Weights of a small GPT-style language model, trained from scratch on English Wikipedia.
Architecture: RMSNorm before each block, capped logits.
MLP neurons of a small language model. Each row is named by its layer, matrix (gate and up: input weights; down: output weights) and neuron, and shows model dimensions 32-159. Each number is 128 + 32 x the weight over its row's rms, rounded and kept within 0 to 255. A neuron's up and down rows have the sign that makes its largest values positive.
After each neuron's rows, "fires in" lists the words (lower case) most often at its 100 highest values on Wikipedia text that the model never trained on.

L2.gate308 [179 102 128 138 175 104 145 109 101 118 157 164 164 158 135 110  75 124 122  34 156 154 147 160  99 184 181 130  96  79 124 117 149 147  89 128 133 138 101 160 107 200 144  85 149 139 155 182 135 103 101  78 156 102  93 105 139 126 116 119 116 126 138 127 138 138  91 135 111 113  95 152 113  93 139 153 132 144 117 182  83 135 145 174 109 135  79 124 150 123  44 107 171 182 179 105 125 138  77 121  91  89 136 152 123 115 157 109 208 101 111  92 173 168 111 136 146  19 138  59 169 105  61 146 111  91 138 126]
L2.up308 [134 171 156  89  72 100 174 130 123 135 107 149 170  86 154 164 145  72 161  97 155 161 143 144  84 123 149 140 110 130 120 128 181 121 115 138 214 136  84 135  89 128 117 131 107 143 116 120 123 101 125 107 147 162  73 116 129 139 113 163 116 142  77 107 159 109 104 110 185 173 139 124 141  97 137 154 129 164 128 217  59 130 144 105 145  91  61  97 133 103 116 141 218  88 111  67  75 168 133 130 101 145 184 187 148 168 133 125 143 144 140  92 153 117 104 223  55 190 200 109 155 139  65 101 100 162 141  77]
L2.down308 [140 139  95 190  92  83 101 106  90 128  70 139 136  97 138 102  86 139 134 101 152 116  90 106 135 101 144 120 146 112 125 151 164 123 151 132 123 132 129 128  89  86 161  40 124 143 133  88 186 165 141  97 143 145 104 164 160 142 171 117 174 149 120 118 125 102 100 130 172 137 137 132 104 119  62 108 150 127 144 127 154 127 110 122 128 122 116 101 149 130 148 118  80 119  99 151  77 116 182 141 149 169 150 149 124 159 103 103 116 104 149 150  56 108 117  99 132 116  82 102  88 123 114 110 134 110 162 117]
fires in: "on", "no", "he", "after", "utc"

L7.gate73 [121 136 139 162 220 152 131  87 153  87 171  85 134 104 171 132 180 135 126 183 128 152 175 137 174 128 143 156 151 186 162 114 183  79 151 160 103 130 144 135 165  55 130 131 113 139 127  86 142 148 148  81 103 163  87 180 143 132 136 101 170 135 159 111 120 148 123 116 175 145  70 113 125  90 118 131 100 133  92 124 139 163 134 127 127 205 166 186 147 159 156 102 109 141 188  95 131 130  99  85  69 125 108 155  93 138 141 108 112 144 114 122 184 164  84 126 119 153  78  89 139 137 103 123 143 130 135 151]
L7.up73 [201  95 116  85 203 116 141  61 159 125 150 144 116 127 133 154 155 170 118 175 118 145 106 151  90 119 112  91 159 141 174 104 155  81 128 119 157  83 104 143 139 121 131 106  95 110 149  87  84 132 157  87 115 147 100 155 125 145 144 129 180 174 131 119 136 148 136 123 177 136  85 108 151  72 125 140 100 156 118  81  89 190 146 173 133 186 185 178 168 125 157  99 131 151 149  77 122 148 111  86  85  89 116 142 110 180 139  88 163 186 144 102 209 131  72 134 154 135  90  99 131 115 107  92  98 125 145 148]
L7.down73 [197 146 122 129 159 128 122  94 113  96 134 144 160 145 143 141 157 103 119 187 110 184 130 136  84 120 173 124 125 153 131 173 210 129 134 118 122 140  92  92 147 131 130 116 113  74 149 114 150 105 123 112 130 157 149 156 160 125 124 123 137 163 166  83  79 144 164 127 165  75 119 104  85  75 117 118  83 156 139  97 114  77 132 137 127 139 195 125 149 167 168 120 104 155 150  25 117 149  84  74 101 152  94 105 135 125  92 130 124 111  94 152 125  95 113 126 123 160 101 106 148  97 136 106 171 100 144 177]
fires in: "from"

L2.gate426 [176 142 117 122 133  88 113 131 136 135 165 143  87  97 144  93  99 117 171 137 133 131 117 162  75  95 142 176 170 116 117  61 149 117 130 164 116 154 114 185 140 115  87 121 176  82 110 132 113 162  63 134 156 117 120  73 146 157 161 139 125 106 184 147 157 138 167 142 179 186 182 178 173 142 157 132 140 130  94 134  79 154 177 158 166  78 140 134 162 138  77 153 141 147  55 118 122 200 139 130 104 109 185 185 151 102 143 140 145 118 166 113 105  67  63 136  36  90 133 100 141 145  62 142 105 153 123  91]
L2.up426 [135 119 100 112 126  37 151  97  85  96 141 186 146 137  98  99  97 152 173 154 173 187 100 100  95 137 120 168 155 153 126 110 141 157 132 150 144 170 150 196 117 140 105  77 132 161 172 142 132 148 109 159 140  92 126  69 130 143 159 106 116  75 158 119 175  77 131  74  73 154 142 141 141 118 153 117 120 193  87 112  78 141 148 156 112  91 137  88 164 152  73 128 169 134  80 119 107  97 150 171 119  97 186 173 169 179 118 108  98 108 133  93 118 101 120 118 145 120  85  76 125 126  69 149 117 124 148 119]
L2.down426 [184 139  75 132 179  91  95 120 157 128 158 139 117 111 144 133 146 161 153 184 111 109 110  48 131  99 155 114 174  99 153  69 152 137 167 102  96 123 130 170 132  90  70  95 136 155 176 130 135 135 134 158 154 122  92 104 120 142 148 159 183 124 141 122 132 139 187 114 146  81  71 167 154 111 116  82 102 149  51 101 101 206 123 105 101 141 114 114 135 116 127 153 147 158  98 117  94 166 156  95 157 161 167 206 143 145  85 117  95 191 153  83  81 123  81 113 144 147 154 152 126 117 124 121  97 122 142 116]
fires in: "when", "after", "where"

L3.gate62 [125  70 103 143 143  86 113 125 184 128 149 115 152 194 137 163 152 133  25 106 157  81 151 142 223 148 164  94 129 140 139 109 116 144 117  92 123 138 126 123 140  92 175 117 136 133 142 155  74  92 142  89 126 105 131  90  90 136  79 175 179 142 103 121 115 125  75 150  64 157  67 123 163 134 109 107  95 116 125 167 128 115  63 179 138 198 119 109  74 123 184  63 133 161 150 133 162 129 140 192 152 139 197 161  93 113 140 124  83 163 158 115 133 136 109 106 133  85 138 100 121 118  82 104  93 170 134 204]
L3.up62 [109  95 166 124 128 158 153 112  92 133 112 180 152 110 122 166 118  94  63 133 158 107 160 144 182 141 114  84 112 140  85 100 136 144 124 124 139 161 143 118  99 150 171  70 143 146 138 133  97 132 152  62 155 106 136 107  77 204  88 133 173 133  75 124 106  91  83 150 135 106  98 119 116  86  88 117  85 116 145 145 121 111 105 117  94 162 136  97  82 180 130  90 136 119 158 131 158 148 138 190  89 119 255 148  49 130 119 143 127 140  82 153  99 135 104 126 163 122 172 137 183 100 131 103 103 184 204 124]
L3.down62 [ 95 152 156 148 164 153 173 134  16 104 111 183 118  81 100 145  85 132 109 141 170 139 146  99 119  89 120  68 175 113  60 102 166 129 170 122 134 135  79 101  38 143 133 106 186 127 113  73 131 194 165 131 137  97 148 106  95 103 184 172 146  75 147 141  67 116 143 144 173 123 143 115 110  79 136 177 108 111 122 138  93 126 111 138  68 110 123  85  94 175 106 156 144 117 125 174 164 174 170 141  84 117 100 112 136 132 120  96 139 182 104 182 101 185 117 189 190 135 130 148 155 139 146 133 126 113 218 103]
fires in: "it", "him", "union"

L7.gate18 [165 121  67 142 144  28 124  97 139 144 130 137  85 134 141 107 175  99 127  63  97 152 158 108 202 140 102 119 160 130 145 149 101 148  77 127 113 148 161 125 143  97 174 123 113 144 194 117 126 130 128  69 152 143  86 105 131 129 102 147 173 141 102 136 164 135 135  64 158 116 115 147 142  90 181 129 124 134 138 103 190 174 127 125 132 150 138 162 178 119 143  93 114 170 130 147 165 111 166 168 171 120 151 130  89 135 162  24 143 146 177 141 139 159  95 126  89 138 147 111 129 136 161 177  75  60 152 140]
L7.up18 [108  91 131 205 132 102  98 102  66 113 139 181 143 181 135 116 152 114 113 102 120 137 163  94 120 147 108 134 164 104  89 149 186 178  62 110 147 150  93 133 107 144 213  87 154 158 131 143 145 156 132 111 118 161  94 129 162 200  44  77  98 115 108  85 161 157 141 144 146 146 135 104 111 124 190 184 147 122 175 127 135 146 182 146 131 124 176 159 117 180 107 156  65 132 123 136 158 113 168 132 128 101 136 102 148 147 126 145 121 137 158  95  98 140 124 134  68 133 112  96 158 138 145 136 121  86 127 116]
L7.down18 [107  99 167 188  97 156 130 103  28 108 148 169 170 166 101 149 112 139 142 201 105 141 114 114  67 146 129 134 162 111  96 107 191 119 110 110 132 128  69 109 111 141 166 109 155 144  82 134 126 144 122 115 100 143 121 142 114 196  47 118  99 114 143 101 108 130 137 189 111 156 108 107  68 163 164 151 146 127 154 144 104 180 166 145  99 119 163 148 127 209  88 164  80 105 170  92 137 132 118 114 118 105  92 112 195 134  95 191 101 121 127  99  88 131 138 156  98 145 109 162 100 118  81 135 162 157 110 105]
fires in: "the", "a"

L2.gate24 [167 166 130 134  98  66 174 120 127  97 113 156 222 177 116 102  77 129 100  88 163 113 147 139 117 170 112 148 138 153 127 119 143 151 102 108 125  94 120 121  81 132 130 107 123 142 154  79  90 108 137 133 108 150 117 173 108 147  76 125 130 122 116 121 118 131 123 126  77  46  64 146  85  84 109 115 191 174 122  90 163 127 129 152 102 156 130 126 164 106 147  60 107 164 134 134 177 110 102 120  84 118 112 148  81 113 106  93 124 131  79  73 171 159  91 146 149 131 158 134 159  96  94 101  76 159 149 174]
L2.up24 [108 151 160  92 147 149 156 106 137 140 115 102 186 122  50  44  91 120 134  66  91 120  73 149 109 151 137 107  85 142  77 102  83 139 104 106 141 126  94  68 148 115 157 166 109 128 149  44 128 116 166  97 206  73 114 127  51 115 112 101  81 120 157 104 131  81  82 134 166  95  81 200  97  62  86 138 136 132 111  77 103 129 166 190 123 144 100 153 116 178 147  84 194 150 113 109 109 142 120 139 117  86 170 130 109 197 117 133 114 158 112 108  82 147 102 168 173 161 166 182 128 143 121 111 112 108 154 139]
L2.down24 [ 83 136 116 118 111 143 146 107  56 108 117 152 140  61 117 102 156 190 138 122 129  91 166  97 108 134 161 137 144 121 121 120 149 122  70 137 144  79 103 107  79 110 146 101 117 108 175  65 104 166 172 195 102 120 119 164 112 142 107  92 183  98  95 135 130 134 110 148 159 125 107  90 117  56  91 129  97 107  67  95 111 110 150 130 161 112 143 175 141  87 152 225 130 105 131 125 153 187 143 132 209 106 145 175 166 104 114 177  94 115 107 114  98 158 126 129 112 157 140 160 105 127  60  97 117  55 166 110]
fires in: "it", "its", "of"

L14.gate71 [145 169 112  85 138  98 105 113 160 140 132  50  78 129 169 143 159 161  87 145 142 122 129 128 163 123 116 122 140 102 202 156  90 175 133 161  99  43 133 109 154  59  73 176  92  91 157 130 147 128 166 118 144 172  65 146 143 157 163 122 132 120 170 154 130  95 161  96 153 122 111 126 187 113 132 178 111 101 158  75 128 152  81 125  90 104 127 120  79 153 107 149 143 110  86 115 143 130 214 132 241 126 127 139  95  81 126 154  99  93 141 125 140 135 143 138 105 159 113  71 116 181 114 165 139 101 125 120]
L14.up71 [ 94 173 177 144 115 148 164 111 125 131 152 176 131 128  88 150 124 121 121 147 129  97 129  78 141 123 162 181 104 118 104 102 129 183  90 144 118 123  76 110 127 171 133 138  95  93 141 190 179 179 163 114 164 166 109 141 157 169  84  69 110 109 112 120 156 191 137  80 114 187 114 119 182 119 151 199 159  80 144  89 183 140 155 141 156  48 105  59 126 174 185 153 118  85 124  74  85 157 165 149 162 149  81 140 171 112 142 174 116 114 109 146 148 173 131 125 114 146 125  98 144 117 142  87  98 107 129  57]
L14.down71 [107 151 129 151 150 186 120 121 111  81 150 195 154 128 169  97 130 144 140 144 158 119 147  84 108 118 128 155 139 139  83 114 186 180  82 145 143 131 103  89 118 192 116 147 128 101 137 124 159 101 150 148 125  96 187 137  56 184 115 102  88  93  84 126 158 158 129 142  66 148 124 101 110 139  73 174 140 136  75 116 164  23 138 153 157  83 156  88 146 158 150 165 114  84 170 100  52 122 136 147 144  95 145 121 144 149 158 138 145 120 110 153 108 127 124  91 140 158 142 170 141 147 143 103 103 116 121 112]
fires in: "the", "theatre"

L3.gate364 [ 82  99 125 188 181 107 123 102 151 185  85 107 179 149 158 136  79  85  61 136 175 136 118 124 130 235 123 162 147 190  95 120 179 109  84 134 151 130 114 129  80  71 136 151 150 146 142  82 141 134 120 120  97 101 129  63 123 166 101 106  93  88 167  67 137 123 114 123 121 164  82 139 151  96  89 121 170 102 119 134 143 152  91 133 117 128 148 108  67 147 113 100 130 168  87 136 149 140 135 101 104 168 147 161 148 151 100  90 168 136 103 129 158 132  59 128 108 132  76  96 130 159 134  93 100 115  94 135]
L3.up364 [113 133  59 150 153 138 141 106 107 168 119 121 124 144 138 178 142 132 110 161 119 150  79 128 108 159 167 107 128 170 127 132  94 144  69  85  96 136 173  86 121 147 120 154 201  63 140  95  50 118 155 170 146  53  96 102 131 150 132 131 161  74 166 130 104 132 157 172 126  89 131 127 113  93 110 111 165  87 128 167  72 155 135 116 132 114 131 115 108 143  85 151 179 114 100 113 131 119 139 139  86 128 137  97 173 198  77  84  86 119 175 121 124 119  82 146  54 183 119 153 106 124 157 158 124  71 128 145]
L3.down364 [ 71 163 106 142 184 139 137 120 140 116 123 161 172 161 114 150 142 112 123 123 163 186 133  95 158 132 158 148 171 100  97 145 154 107  89 144 130 107 106  96 111  65 139  94 151 120  61  90 120 139 104 153 113  82 136  82 140 189 185 135 121 124 151  87  96 128  98 118 126 104  96 130  62  62 171 143 161  90 101 173  70 243 160 103 159 133 132 117  92 138 115 163 139 115 148 115  96 200  91 130 113 119 148 147 146 133  86 154 115 159 149 140 159 148 141  93 132 133  95 147 126 148 103 121  85 145 157  80]
fires in: "it", "southern", "further", "brothers", "other"

L10.gate7 [185 119 100  97 132  85 115 142 145  72  89 173 120 170 115 158  97 123 178  75 165 161 143 119 121 110 136 110 119 190 149 149 148 109  53 167 154 154 175 178  80 117 114 160 123 159 117  90 121 104 116  92  84 134 163 104  77 131 161 113  90 171 142 133 144 105 149 131  70 149 135 137 124 123 164 148 135 180 128 117 125 185 104 140 103 101 132 161 127 115 107 167 143  95 113 112 150  96 132 140 138 120 145 170 152 100  82 139 125 129 180  65 118 112 194 132 115 128 191  37 142 183  84 190  83  81  73 168]
L10.up7 [193  86 127 145 167 127 136 150 108  74 170 208 154 119 130 156 165 135 144  99 167 120  95 122 150  96 157 105 125 120 128 152 180 139 105 136 186 132 150  99 115 151 140 170  90 156 141 125 138 117  88  81 123 141 156  42 108 122 137  81 115 170 138 153 153 121 161 147  75 144 137  85 126 137 162 138 109 114 123 120 139 156 135 202 143 105 162 159 101 162 116 130  98 115 216 117 127 154 115 169 140 145 171 156 135  36 127 152 142 126 157 148  87 151 181 154  96 107 154  39 155 163  95 170  78 123 104 156]
L10.down7 [140 113 128 184 133 149 138 138 103 107 173 174 110 166 118 134 112  88 149 174 141 129 124  68 125 149 147 146 160 122 123  73 159  94  80 143 175 183 133  87 149 149 195  58  93 102  97 137 107 160 104 104  85 138 148 120 161 124  95 114 178 158 112 142 154 190 163 154 132 154  81 105  96 122 110 142  85  83 141 149 110  68 121 148 181 116 160 126 115 156 184 124 133 131 216 110 111 145 127 152  88 139 211 160  90 132 143 177 152  79 129 184 110 190 149 126 155  92 177 137 167 180 132 181 126  98 129 107]
fires in: "other", "video", "others", "floor", "floating", "flowers"

L3.gate434 [117 134  86 117  86 115  88 113 119  61 114  90 126 107 118 158 173 152 146 125 110 109 163  98 106 163 152 119 102 105 159 134 133 117 153 144 108 128 236 111 130 172 159  90 121 107  83 111 121 133  73 195 124 130  50 129 127 106 131  85 131 172 117 138 161 108 138 156 172 113 120 138 103 144 116 120 107 112 139  97 169 123  96  59 122 150 130 103 201 102 223 128  45 120 162 141 176 111 117  95 168 148  37  46 128 124 103 159 148 141 144 122 110 133 147 134  76 151 182 130 151 116 117 151 169  85 109 182]
L3.up434 [112 117 118 113  95  84  93 103 118  63  80 176 142 107 147 156 113 123 142 142 109  95 110 141 131 155 120 158 133 116 139 113 120 117  97 169 152 139 129 149 120 157 110 240 100 139 104 185 171 168 108  85 176 132  76  99 130 198 129  95 174  60  56 102 116 109 128 182 200 160 122 123 163 120 130 101 127 123 112 107 143 127 100 112 175 162 147 177 175 142 115 157  50  99 152 138 132 107 118 104 108 147 147 168 135 111 120 123 120 135 151 146 128 113 207 156  86  69 144  90 118 122 152 133 128 135 103 111]
L3.down434 [141 151 156 129 102 165  84 133 154 102 162 124 183 142  97 164 147 138 136 166 136 116 143  60  87  74  85 114 131 173 145 152 149 104 162 152 141 143  74 101 116 120 135 107 123 100  62  77 132  86 145 190 118  98 126 148 106 190 118 133 150 146 102 147 178 190 171 121 112  83  97 147  97 227 154  97 131 127 127  98 126 107 120 145 123 143 158  97 103  80 103 112  98  48 121 168 125 178 101 133 149 131  97 120 142 117 119 130 139  95 140 147 112 128 110 164 126 141 103 140 151 151 129 136 173 143  72 150]
fires in: "before", "career", "therefore", "tournament", "remained"

L10.gate488 [140 174  75 143 126 148  86 131 140  79 167 116 118 121 180 159 203 158 141 128  42 177 100 102 146 176 153 123 156 122 155 153 185 174  92 144 143 139 182 107 122 165 154 131 128 100 108 106  78  72 118 105 146 115 125 169  93  99 136 106 111 132 126 116 101 124 145 124 165 108 122 156 165  46  79 157 107 104 162 133 186 143 116 134 198 130 104 178 119 153 174 163  76 107 161 134 134 154  99 159 152 129  99 112 200 134 148 179 143 156 133  77 158 132  67 158  94 188 116 126 168 138 161  75 123 126  92  93]
L10.up488 [153 121  61 145 156 116 139  70 177  99 113 115 126 149 164  56 109 154 105 148 123 169 147 150 112 130 159 116 142 141 142  73 156 126 112 125 155 106 194 170 114 115 114 154  62 153 186 113 103  99 184 100 130 118 155 204 117 128 152 100 160 128 166  76 128  85  99  84 134 127 107 162 159  69  98 133 115 150 114 128 167 158 109 116 186 156 109 140 126 132 171 138 120 127 112 103 100  70 107 150 145 126  74 191 118 119 112  97 117 135 133 102 184 181  79 184  81 152 108 151 103 183 118  86 102  95 103  67]
L10.down488 [136 149 103 135 146 160  68 136 125  74 154 118  92 120  76 160 195 158 129 157  83 200 113 154 130 158 133 128 148  75 114 165 132 160 151 145 135 125  93 115  91 126 146 138 141 119 128 136 161 120 138 125 142 116 143 106 163 106 119  95 111  93 164 119 104 150 135 226 189 105 100 159  97 110 109 164  87 103  91 197 154 112 122 115 160 163  85 132 126 148 151 142  88 107 108 112 133 188  95 171 150 123 117  57 157 137 152 174 155 141 104 100 124 144  82 163  73 155 151 165 157  99 174 128 154 107  67 110]
fires in: "s", "from"

L15.gate307 [ 85 157 108  97 182 147 168 126 122  95   6 145 100  87 160 139  82 200 161  91  78  99 149 137 129 196 118 129  89 138 119 171 138 146  81  95  84 101 103 165 135 137  77 134 113 155 148  85 136 107 155  95 151 158  91 122  70 136 129 155 122 138 169  70 117 127 157 141 122 172 124 103 157 103  86 148 100 171 111 147 196 122 126 135 115 130 151  74 161 144  79 101 108  89 124 107 115 146 130 107 177 103 206 126  86 147 102  83 119 149 141 132 110 181 123 115 103 140 188 113 149 130  94 121  66  97  63 102]
L15.up307 [125 137 117  84 163 124 118 119 173 116 125 130 138 163 141 137 123 151 137 144 135  53 169 129 156 151 158 105 112 162  99 135  85  74 130 128 117 188 150 132 146 159 158 137 125 130 104 128  90 138 167 162 115 163  76 120 132 133  86 164 112  62 169 146 152 143 141 113  80 114  73 171  73 166 135 133 127 138 148 134 113 137 117 164  87 117  96 165  99 157  79 141 155 116 101 144 179 110 166 206 130 114 185 113  90 131 102 129 163  95  73 146 170 126 117  90 108 143 114  94 126 148  86 115  48 114 179  71]
L15.down307 [106 135 133  79 168  78 138 193 122  74 109 171 144 162 135 181  99  83 154 146 152 125 123  60  84  93 167 101 116 197 149  89  94 137  83 133 112  83 126  89 109  90 158 187 145 153  88 116  91 126 192 114 131 188 150  93 117 159  69 122 163 126 148 164 170 193 110 139 131 143 156 111  83  61 156 127 148 116 143 129 150  63 128 158 159 127 149 127 184 106 158 114 111 139 127 108 144 190 143 145 118  92 176 150 132  90 111 111 192 165  98 119 125 117 141 135 165 158 158 134 153 144 156  80  97  89 157 157]
fires in: "other", "all", "various", "others", "some"

L9.gate118 [128 152 207 162 117 171 130 160 147  85  59 125 157 174 146 119 106 163 132  89  98  79 154 107  70 162 113 102 127 108 127 115 174 118  50 146 103 142 132 101  98 226 110 123  85 163 124  82 149 153 133 117  77 169 113 145 159 163 124  83  92  80 133 147 118  97 159 189 106 157 124  89 173 130  91 190 126 154 109 145 183 130 103 199 117 142 135 112 118 167 151 133 109  75 105 131 115 135 115 167 119 151 180 104 166 129 170 114 130 113 123  73 125 128 176 155  73 133  92 107 185 141 124 111 116 161  97 157]
L9.up118 [175 132 159 136 177 110 137 104 153  84 135 144 150 118 217  98 127 117 119  75 168  65 150  55 128  93 123  82 125 167 118  95 137 100  79 180  63 145 153 109 121 172  90 148 128 116 157  76 109 152 113 162 139 150 126 137 124 148 187 106 155 118 144 125 150 130 128 163 159  62 110 127 171 132 146 112  72 123  92 150 115 172 126 166 143 146 133 123 157 174 126 104 110 115 105 110 119  93 133 130 144 166 172  96 107  88 144  93 100  99 102  90 143 151 155 121  95 173 132  66 127 101 170 171  83 162 105 133]
L9.down118 [142 155 151 130 119 136  84 199 114 106  91  98 143 174 153 133 134 140 170 128 140 104 107 117 127 176 158  80 148 114 119  99 119 139 124 101 147 174 100  76 139 152 167  99 106 178 162 116  91 164 135 101  91 139 140 148 163 149  72 130  81  89  91 153 125 142 180 208  55 164 129 136  82 104 104 178 192 120 148 152 145 122 144 127 107 130 126 120 122 120 151 115 112 127 166 175 105 210 152 153 137 129 142 142 181 153 153 138 138 151 161 109 180 146 148 134 123 132 141 104 144 174 129  84 148  89 117 142]
fires in: "other", "western", "others", "international", "eastern", "including"

L2.gate5 [119  78 106 158 148  46  91 142 118 143 122 163 142  60 112  91 138 133  88 153  85 167 142  66 145 146 103 136 118 167 120  82 146  86 110 207 184 170 156 147 158 117 147 143 171 109 216 175 142 142  96 115 154 131  71 105  67 125 144 122 153 144 107 116 188 116 120 105 154  89 160 160 140  73  83 138 156 157  66 134 116 124 119 126 121 120  93 159 128  99 137  47 113 166 123 160 129 144 141 195 200 143 147 171  86 158 101 128 166  97 110 125 117  92  96  94 126 108 164 148 139 120  66 101 144 114 185 128]
L2.up5 [131 112  77 140 141  91  92 106 131 150 152 144 139  98 192  79  85 178 106 128  97 139 129 101 181 123 146 199 151 140 160  80 166  76 113 154 131 187 175 159 166 127 157 120 139 108 150 144 111 126 101 113 158 158  79  50 108 109 167  89 167 130 135 114 173 119 184 144  98  87 135 167 138 105  83 113 168 137  99 163  90 118 127 170 121 124 102 177 141 131 163 125 144 124  96 184 167 162 127 187 154 158 177 169 101 129 115 103 172 112 135 156 118 119 137  90 147  73 156 140 151  93  38 100 151 168 149 147]
L2.down5 [107  85 107 180 173 134  57 105 116 108 143 182 121  96 145 112  95 154 152 172  98 140 129  26 127 149 119 152 133 127 123 116 207  95 160 160 149 141 152 126 106 111 147 127 161  75 182 187 127 105  97 143 193 147 105 123 107 151 202  89 171 133  95  92 156 151 163 152 139 101 116 120 127  61 118 103 112 178  44 116  49  64 122  93 149 123 120 132 118 113 179 124 150 129 149 162 103 182 100 191 169 163 125 185  67 179 107 139 201 129 136 124 136 119 123  88 147 107 158 175 141 114 110 152 164 133 150 126]
fires in: "where", "when", "which"

L12.gate49 [141 132 104 127 143  97  99 119 126 106 107 106 137  95 111 118 125 203 104 144 118 160 122 118 148  95 123  48 175 143 106  89 124 142 144 190  84 111 107 179 100  76 145 157  94  89 177 128  82 133 150  93 120 130 127  85 139 159 123 109 107 142 136 148 153 131  35 109 126 141 143 180 135 141 152 138  94 111 125 114 132 158 143 125  94 181 116 141 151 145 159 115 185 108 102  94 134 121 195 131 146 128 173 215  85 111 168  94  92 134 131 184 162 199  63  85 144 145 114 118 134 180 100 122 101 100 151 125]
L12.up49 [125 138 117 173 126 123 116 122 128  83 125 155 140 111 120 127 124 133  90 176 111 124 110  77 109 119 171  92 181 152  89  94 193 156 107 154  81  97  76 127  86 101 164 138 116 112 151 146 126 103 183 109 124 151 152 110 114 191  40  70  99  97 139  92 115 141  89 143 110 133 101 167 114 161 135 173 125 112 129 128 146  92 154 139  92 160 163 108 107 204 141 146 158 105 109  75 106 129 140 116 150 108 158 189 133 138 150 128  90 129 141 169 138 169  87 129 152 145 130 104 145 158  56 111 138 110 133 130]
L12.down49 [143 146 124 170 139 167 124 114 104 111 123 130 155 129 110 130 135 131 155 237  88 114 148  68  86 157 141 150 184 132  86 121 222 158 101 148 116 115 130 110  83 122 149 111 148  72 115 139 134 107 172 140 116 160 134  95 152 237  62  96 139 130 133 113 105 131 115 156 107 112 118 138  44 132 177 156 143 152 120 143 148  10 115 133 117 120 112 118 112 187 144 133 128 116 109 102 106 139 124 120 138 113 162 145 145 127 123 131  96 124 126  86 117 137 118 167 184 151  79 130 135 160 149 133 158 151 128 101]
fires in: "its", "their", "the"

L3.gate506 [144 113  46 168  81  87 134 100 123  93  83 147  89 165 165 125 119 165 108 129 129 114 118 106 174 167 162 152 171 121 124  93 168 124 188 121 139 145 131 181 140 138 107 175 127 106 128 178 139 168 134 154 134  90 124 142  83 121 132 149 160 183  85 194 156 136 104 149 134 181 129 120 161 102 145 143 173 127  81 147  87 139 139 131 155 104 127 118  88  85 155 179  95 117 191 113 138 130 125 181 168 113 184 139 137 118 149 165  66 131 161 119 104 141  78 122  55 102 138 172 119 132  66 145  97  82 173  90]
L3.up506 [116 100 158 144 105 172 146  58  99 164  77 161 126 156 119 134  79 179  68 168 138 102 120 102 155  68 153 129 164 134 129 134 166 133  83 152 139 149 155 166  79 182 106  86 121 149 134 168 216 138  50  63 146 113  80 142  73 141 121 127 144 156 100 125 164 147  91 116  28  97 100 135 173 112 116 106 152 126 149 109  81 140 133 168 118  93 129  90 141 139 169 130 108 125 131 138 130 108 132 122 155 120 109 175  64 117 146  78 120  89 179 148 153 110 140 102 120 169  65  96 135 121 103 136  89 147 201 132]
L3.down506 [137  95 106 133 112 160 129 124 111 157 110 114 144 110 130 160 109 121 109  70 120  87 137  14 138 131 140 106 127 152 147 117 176 113 154 129 157 159 173 184  95 148  99 140 104 144 137 130 152 168 143 146 152 131 127 137 113 171 104 188 204 142 125 154 133 160 141 133 128 109  80 152  89 117  70 119 109 132 136 118 123 120 140  79 139  95 119  67  76 127 169 114 149 113 168 124 100  99 156 104 164 114 156 165  98 149  44 126 178 120 158  76  94 106 122  91  78 123 127 158  81 129 114 168 145 127 187 182]
fires in: "where", "when", "john", "football"

L2.gate555 [120 104 145 143 132 135 121 100 149 101 129 150 138 131 176 149 145 121  63  44 117 149 155 110 139 100 154 154 113 102 107 122 100 115 124 158 103 150 202 123  81 160 189 152 140 102 120 117 137 152 114 155 168 143 126 139 138 106 139 111 160 138  21 157 138 138  79 163 107 115 115 146 103 123  96 118 100 112 124  16 130 129  88 124 145 148  80 124 132 103 153  92  23 133 194 162 161 133  91  96 167 146  75 113 101 122 122 160 156 155  90 137  96 133 123 104  91 232 142 102 130 101 171 136 132  93 143 129]
L2.up555 [146  41 108 134 119 161 138 136  98 125 175 114 115 144 146 135 129 111  75 151 143  57 100 108 151 157 155 178 153 101 124 113 125 152 136 130 147 161 119 133 131 153 134 129 117 151 108 144 119 132 111 117 170  83 166 143 101 151 115 102 158 125  12 148 128 129 100 155 104 193 132  90 149 155 161 124 120 118 134 135 111 139 102 196 142 128 168 114 145 158 119 134 137  86 171 120 139  68 150 120 108 148 123 146 141  96 146 115 143 137 131 115 129 154 104 127 174 163  97 153 160  97 100 136 146  61 119 136]
L2.down555 [136 124 100 123 137 111  49 146 133 120 148 101 107  89 151 161 143  70 119  53 151 144 146 141 112  65 126 111 111 203 157 168  65 131 100 148 139 153 148 125 120 128 125  60 158 148 137 141 110 106 112 200 169 141 197 134 134 123  72 144 105 123 143 133 158  66 170 135 170 130 165 111 125 137 113 189  82 181 171  86 131 125 137 149 163 130 141  76 149 156 131 124  82  97 180 122 128 114  52 131 150 126 156 147 149 117  98 166 171 121 136 128 153 153  68 133  73 109 110  93 171 106 122 144  95 136 166  95]
fires in: "before", "division", "decision", "therefore"